From a checkpoint of a small transformer trained on Wikipedia.
Size: 9 layers, width 192, vocabulary 6842, 7.99M parameters.
Architecture: RMSNorm before each block, no biases in attention or MLP.
Training: 187M tokens, 5704 steps.
MLP neurons of a small language model. Each row is named by its layer, matrix (gate and up: input weights) and neuron, and shows model dimensions 0-191. Each number is 128 + 24 x the weight over its row's rms, rounded and kept within 0 to 255. Numbers have three digits each. A neuron's up and down rows have the sign that makes its largest values positive.
After each neuron's rows, "fires on" lists the tokens most often at its 100 highest values on Wikipedia text that the model never trained on. A number after a token or word is its count.

L3.gate383:137143142108114133137092119145108136106176081098070114144141128117136126136139158100128137117133115144176139099152133102117151139105106117127122132128135138118088115165143111091098136136125129114131162148154150161107135124153158131118151133190129149106149130137124129139075128151147160112131123127138164176118141114122144134128161128134140114139101125125113142071138133127115159146138177133150100131077146157139090134165146133095097138153119096092172143121142086156112124104157180145111067116154085145149185115121144136171088155134122145157095120164127183140109115133144161186
L3.up383:160097165120095124089133147148143116135142140164164154138159121140161138098101068149108140134098115105142128101125126084160168112154100122110102101139117107162179135095124161144124153149111125125138165070126134127131136117115147121119172097127145124126177090139154153155132074166095142142133118139120154128100111118114125109105149169125129123115126108163155130157125108111126155168164115145173124121100116097075148129133157126117107133113119124207151129150113164107121154136098141107139130071160163150087133157157105138135148132121142157140108133139088137129102168127150109132
fires on: " was" 20, " is" 19, " be" 18, "c" 8, " were" 8

L6.gate141:108129138155142136090115145109097150162124151105113118134146140090106140129109108103142146125132122110103133135151106111092126157111121150135115143113155159108102082115099109149106138139108071121112083160121143174101106171141104114156139114154148110160148146119062148151143100125091106091157102123122137111124064124130157078122109131185167089172118146149131146096150122146140153117083080129127156149113088138146158128098113147123138122149111147115139116110179168140150151089143164137110114143136119082161096108135151139084109163128137115149131125136129149126155126117089160148
L6.up141:124128130151121122113120136157108155154138151152115095157122113117139161172148139131138151162134138151117120142133133096119096149118142139151107168124145121130111118113132136151122133144170139109095145147137140150115136115078128072086129066159146118135168146115140159142102090125089121144154083141115102107109142147132121139147116149156116121155122147105143115127152156181125130081143070124142117126158117132093089121085160105108094111168117162118069150120167181118142135139101158101101140124130068096100105134142174097147100130125156095112117093137094138092101127097096105102
fires on: " " 45, " to" 21, " about" 11, "°" 8, " around" 4

L3.gate492:111133152141138155092142128127123135157138150103118149128125152121138121092153103142113148149111145165106116096119147114155149109091153166110097142141159156142096119114117121134114134144148117129156110061089115134108100165106142107094133094130155106095134139114127181143165124096105136156169151089100094152115115116129146134093091119139111134118102133097095126072142074085107152149120143138161112091146114127137178102122123140164129175162120115139114169124121109132122082178100101143143147174112153116107129090119073123088146118114133146175129107145147121115157135157146137090
L3.up492:092113101131141102120095157112116124105122123129134109115102121124102123116129130178086162123122134124117116162124162154152081108159109172164120129133166114121134126081123085093149122135110157116136130107112120120113107127148141135089143109106091133137099128158127097128177120126089156120144143133112088133142133082131162135122094129115153151116140112118123162116128114120129139172149158153076105110133144128132085095095176140121113165111124148132103158144094090147112157177129120160120141111112113142103100153150125083134163174163146176149066127112115076112103168158166139160
fires on: "2" 45, "E" 14, "v" 11

L3.gate448:148125105154068144123102116136124131133081133103161108108155121129121138122115123163165129125124118157088124119087124081145144107120098153073109152127120108128134123155118133153133158108135178134143109107093111111133166072120141154125124129178166068095165131141122111148087136111105116173136149133166104151134142170164106094121157095116128102116136139115098106138150121126141120112114129101115104088115124117107102148126133143172113121123107132118125161147104141147111103174132112136077131138123080089104084193131088158113099139107117137126142091148116154108113080120117149154
L3.up448:147132121148122146126150148137118120069133134087159144159099113107138105133102154079139121113126118130119118131151143150085155160191140141134100127136140102130111114147151094148161136109104133137134124110142130127121145160104138134117118150112139155141146199124157148089098136141197146116126137131127097117110138142146118139071101133138111167133130081146134143134155170152134114074116146119094144068121102159130127059115152107094126162098094118183161147113140144149124120126151082147109139080112123162122165117104128134157098176150144171132126123114153125112115116126140151145
fires on: "im" 24, "al" 18, "p" 11, "ul" 5, "ute" 5, "ary" 5

L6.gate151:123169168143118132098150093146082130131100119140184130118090093109193139111158099114115095129116140115132121139132113124138115161134104146081137131148114130127139103146107150167087112171139159156110139144111142159146121124142163152104133142104161095137110125141133113133107139138154111082168135113144151172108086111127142140134117138129130127132153130160140120117157103118182140143162113145145142089157079098130128128125141134127100146102130143115150146134150156121114169120164102120099131139091112111088163158130070161130110083141090107119157084170169178105140113107084120150
L6.up151:127116140084113117129152095138112179135137109110138119101110104143139173124124138164086171144139121155131149162099163137077118124132123115137115102118151131073106120105110134124127117140145152151088123123076137148131137123094154142102142105164138128163121121088076149120160169179154171137168111119107114106142131109139145153114108137122124136131139107122174126135133138153099075135128115137146115121139104099190142101081122113102122113156155110137125120076131153139125107154134103106114118105128175119091062151139152085114115120142100157096108126128162150111101172152122155166
fires on: " an" 35, " similar" 6, " An" 6, "ational" 5, " same" 5, "the" 4

L6.gate200:157141151142101099110161156120117114166119152131105136131123143163123126117121108152086151107107139126161125151088145097139129127106116094120148163142168160105101125152130147128133154163147094142079155111102145146155144111128150119121130168121149147145152146151172087186137149155097136141135087135166148139124137118143135093149183148127119148136090095138108146103146146131132114089125137137109141117146092134120107143148122153190152153142151167128157166122146155134137092130101097115152106135103113171133124107118103112079143144169175127093106119100121135158181077078144100143
L6.up200:163127144124137119090134134125140138157168130147128120139137120164108119149112151138099119082144114159154112078138084113147128127137134121117103132185150123107123144167106127096118092152180107138076126139129131144095151113144107142092130128132125083150134111113125149120114124122125107140143070083161132146105101096106089156144174140112144158151083096140137095116140140118154137089131139156153137151156091151096105158174099092130128126160078132111120142116125117173110087110127111139129099099097137158138163106131157112111089154116121138164092072156150110097160099155124097124
fires on: " E" 16, " e" 14, " re" 9, " U" 7, "he" 5

L3.gate206:140128172076148147122167107133160169141170096099128128148088117147118084163153098098125157121106190118111126075164096112113134117161144094112128194130128135157114112160134149103093105121138132139124126152125093099133131114101123173120157142120080146139110118138144127129110147134119125169137123153122113122127183142147093081176154161123150127174147102100126125104073119126144102089128132128151107122099142139105109164122107133137151117143121141100142116112145121125083141159114118143136130156180119099109081136149149155126124085125144113132132117126154112164161163146107132099
L3.up206:071164100131129058188150110139122139155120143099104118074113132122115108151169118143142126131110149163105131096138093147176132145149149109116160146107159108140131104171109092118128175127143144138130121099117078111136141122127109121148128119120149138117082103144143108140151110153138127163118154115180150103089129115149121090101125115157150103122132095105103091134106111103154132163116130126102126069089155113093123107124097150140141130130106173171141098131115092107121146136135134123144106138173155140145099124098127120119149088141123122155136078184149153143144161116108147110
fires on: "-" 13, "in" 9, " in" 9, " However" 9, "est" 6, " lack" 5

L3.gate283:130098092143147136116135140131110155128126125125108149149133133119070169076126113143121093102129106119085096110140075091111151154111160134080150135135160188127105115120134086104133179098082094100132128158105145148124100101120153113099087152100124100153147146131148134151115142140112140090111125166142127143120156155120088067149122119132166114134116120124178146101072131103133153113158137112127128108151135164084109121127133123111110165148159130126099117101141176151124148129094103117107121139146090114122126142167089114115112145099158141146133113107114113112114134065157148122
L3.up283:081112101100141111156079121149147147116113106111129126132139101109123125116122095072128115151160145122068102089073106113110138129098151100091134145128095175123122086092145153147144120133130157138156125141110117135114097138126169155123134114163113129144131096141135150105120149162101114078104150125108145132116157161118142051099088151129115149138148082138145087147101110116116118142106097146129144129176119119108124132159077118108132127124125124137113099167116121139127116167065160173134095157148115121131130117161144087143135157142117079144154114138148139109151108126102162133
fires on: " " 69, "." 11, "," 10

L3.gate499:133132143116123118122138102087114130115136112146125114113126140130140138138120112055153135113094144086151115116099124097136148125117109141148143106152163151167160111111160094120077154149108136138149137114107093139150132141092153115146131123119164108155162134166163175113155136109142125168056145096137138115142109173111193132166122129126139124119109117152125137122092093135119150183134105119124162130109144101117120146147133118126157131126126160146133137114106093158160067124090112087162127140187112158103114116112102155122133178146126173114159122150127165150115151158160108161
L3.up499:142156122136156130109157158113129150127112131124170122139149153131136095099162115107082126126098114130119156124163151146122136080119086125130141122092099137124131146090136138133081130121128130136146122090117131156142142093143139135152165100137151113155097137078132090125127159107157137090089119129084198118097168099107129151161139119153107133146122130144112146166138120123135113136114101150149101154187116137079108105122127139099150105119109153147135149138132114163141134124093090106078153153134123071113171136119113123099140151169109133154141087158076188123125174158146112132
fires on: ")" 46, " be" 15, "ata" 5, "ert" 5, " is" 4, "ere" 4

L3.gate327:122115133150094147140156151131116121164119106125147196063159158077142085070137076140105135083123122150158147118116133126093167134121159113115166132134082133145108145107090122118102150102120142164137108129140112162103110161137178157084147122118104140155165103116106146106141150147106127109106098147120113139150135117106099129130147099114115127162158117133111107185140115118146077159129098125118135117112122139157149111113138110107119122163140185111119122142102127140144100125140105118172124170148130089124118146141089162107117140122139086141169107098128146152141110133144165101
L3.up327:110121139135120152134117165131123125091156078143171147164122117141146092112125134158090120106066093147112162164116142108133144109120171133157140158146134165107141129113152125128150117117120118115130147154114158153119105147144170156156148135144130164094081132145155118085104154147110131127129118104148086084119160142114130135178169152114129130125135095103139154140105136121132158157115126145134135146144160156114162098143147131123138104156127130151177059084115179156112101118128139083169125092143133151098141176123166109086138113143138079119169093139162132112145130130123130106
fires on: "ig" 29, "°" 21, "." 8, "ast" 4

L3.gate278:139111132103168149133119112160146145114116110097120136129083113160108152123107078189147092112143157099122133100138144146132115177093114154113155116138121155075103162165146137090132145087110096124134139109126089133121125113176133127115142138146126121093122101133162141151153190083137188129099154129123134143161144137112101152126117136121184093115114123124146094143147114117137137131075153104123127148187082122130121136091129093131103098065120137129147141146126126098153118131093136125150098129129172097121134140148123075094113146140136166148139158146128100100137138143136149120
L3.up278:157135095127156075157121132158120150116160153125143134153090092121118168148096118097085091124168127149128165093156147155098115150122125126122133125147124145124114147137148127090095156094154129096125110150170122100154150146149178101131121148161085130123113100113149158134143124112102142126084114128095133116105134130125117148183110120160113167130073132166105100184128139083096151116132122163148171168116099176151130124095108143130139136108150122124094120147115163158117133152168116102113103165108144113102136136078117151121148135125162155101159145122134115115081115154144140134
fires on: "-" 58, "f" 12, "inc" 6, "ist" 5

L6.gate203:149144127133152125162084120194137104171154120111109142109134143142113116148149117169096091111131153092104096172133110105151084152117119112095139118133128168137172085119138098149175111153129123115095116089142110105131136120145118111134133153149110143119097150095102128134103120137112139166117081154128105167159129095092119075134174142129118133158105117121119077128131125163104109173171130163120133113121095168134107111088111112116089149151120155144144105147109140149091164138117097145145093115136131169094096118123138113153162142144087114086116082115143120122107127157120131127
L6.up203:119083114125149144133118142126160149100141116173092099108128122094127125187104130116142169118102131146124094149118164169138124103125138106121133103112139163138120092166127115180110165149129115098144120086130134143105099138124128162135119060138094142143135124166123181116143137148145142109130165120104168129152149105065103129148150153121158116151101167134169116116097152129122162152105141114144054105099114162094129139126160105146096119158181119140149120140152131108134101110153136125127117095111150138090120109153176129125131107144191132123134165117107134153139107129110113146
fires on: "\n" 24, "History" 13, "ment" 6, "ion" 5, "ated" 5

L3.gate329:107133093108190126087110096147101113123147140139148133149088101133102110101136109124152153125119135162081134126093123159111096120131133177109125116133166149120133111105104161118135139132187135145135156123133108082173109157140172113162145156097128144142140135142111119159116158092094145160167126121106168106104109127140147118141096150116119160119081138144110126149176121147119103088135104139159089132095122118149130108117148105120085149131135172139124141141161088194135153132141146158128150122094085126155130091081124119103147153123124131148138160084100129163118104085121135150
L3.up329:097154118148124096150112078144107133140138141163129126160101150150119140142164119156124154161084147120131181136120122131064151129097172121128143111108162150143159130106161102151161149142112143130115088157089122146135112109129116120134155147097123073131134123127089115150172098119154121138145155119138101136091152150130145123138136115127108130125118111132133130119134161118157081194135144115133085156143128107141142130077077124099103151108144106112092155129107138116142134112118146148161155147161101123111163114116130094177125174178107145095124177110094085132125148139143163090
fires on: "2" 24, "0" 13, "6" 10, "7" 6, " August" 5

L3.gate169:080153110141126142116148132139076162120080090157121104126148115130172136138131125107119098116140142137089134115114099113116133168126154119124135088108138108113152113135127060121131109127125145121143121089138152169131135126187124113121151122129087120087169145111080174130136077143136088130144138103129146123141149089130154101115124130158167120131093131107179140147108118095105158142100101119153137118148154124146155149143143122112140114124172112166097084085135166138150165093123118139111132144154152134130143126095109145135133132143167139130073159150155155129130170056150150117
L3.up169:124141100117152093079110100093093095131135145116116162106127119106121121136102112062132169141135117111144129128142140132140157100207120112161154176128116152132138119130140140161125166127193101121146172141097108164130151135099132130139090107134138113148148117122160155117081121162155139088167117142128091175131157106069120183115104119140108107133159121124104091130099152143096111112117112156116115140115112143130118128116136091104142141145120149151119159110155086147132103122124110140096090148097117128132119128088133126105081120125104094137153194133124133164139155130135137134
fires on: "ac" 41, "ep" 7, "one" 5, "ak" 5, "," 4

L6.gate483:123141162138086167122133147100107115143161124122141127148155095157117154133141103104153149129137113128147175138113066110133128141132131133117107168113102127094087140091124098164126176106168140079114130125138090157134128109172140103135130151134164102148151148097113196118136155125126085147098153113134140098104141153166121126179152134096154126108151144119147183105132136142154139099160135167107114137108151145143142078102177117148077102146117111114136107145123152128113142110117129094128107096098106106148145139096124085132123128110111102079125165130174129115099156139120150151
L6.up483:133138082177103130100155136124123217131165111116130092152146094117111109120119126120139121134081113104153112148113109062128177159162133094140144128101138119118101158106108135100133147111121148089142116168165137157158103133113109101104109104177139136135092093132135143143114131136110101123113116100148095101123121134101098099140157138118104110148101166136109146149096140152100138097156109135147144156125115103153134105121112111122127085118158110151149092159147136141119078122121165103103165126136101130137088135105138119129154163133104103115167163142172137099103134139135099185
fires on: "°" 16, "." 15, " September" 8, " May" 6, " November" 5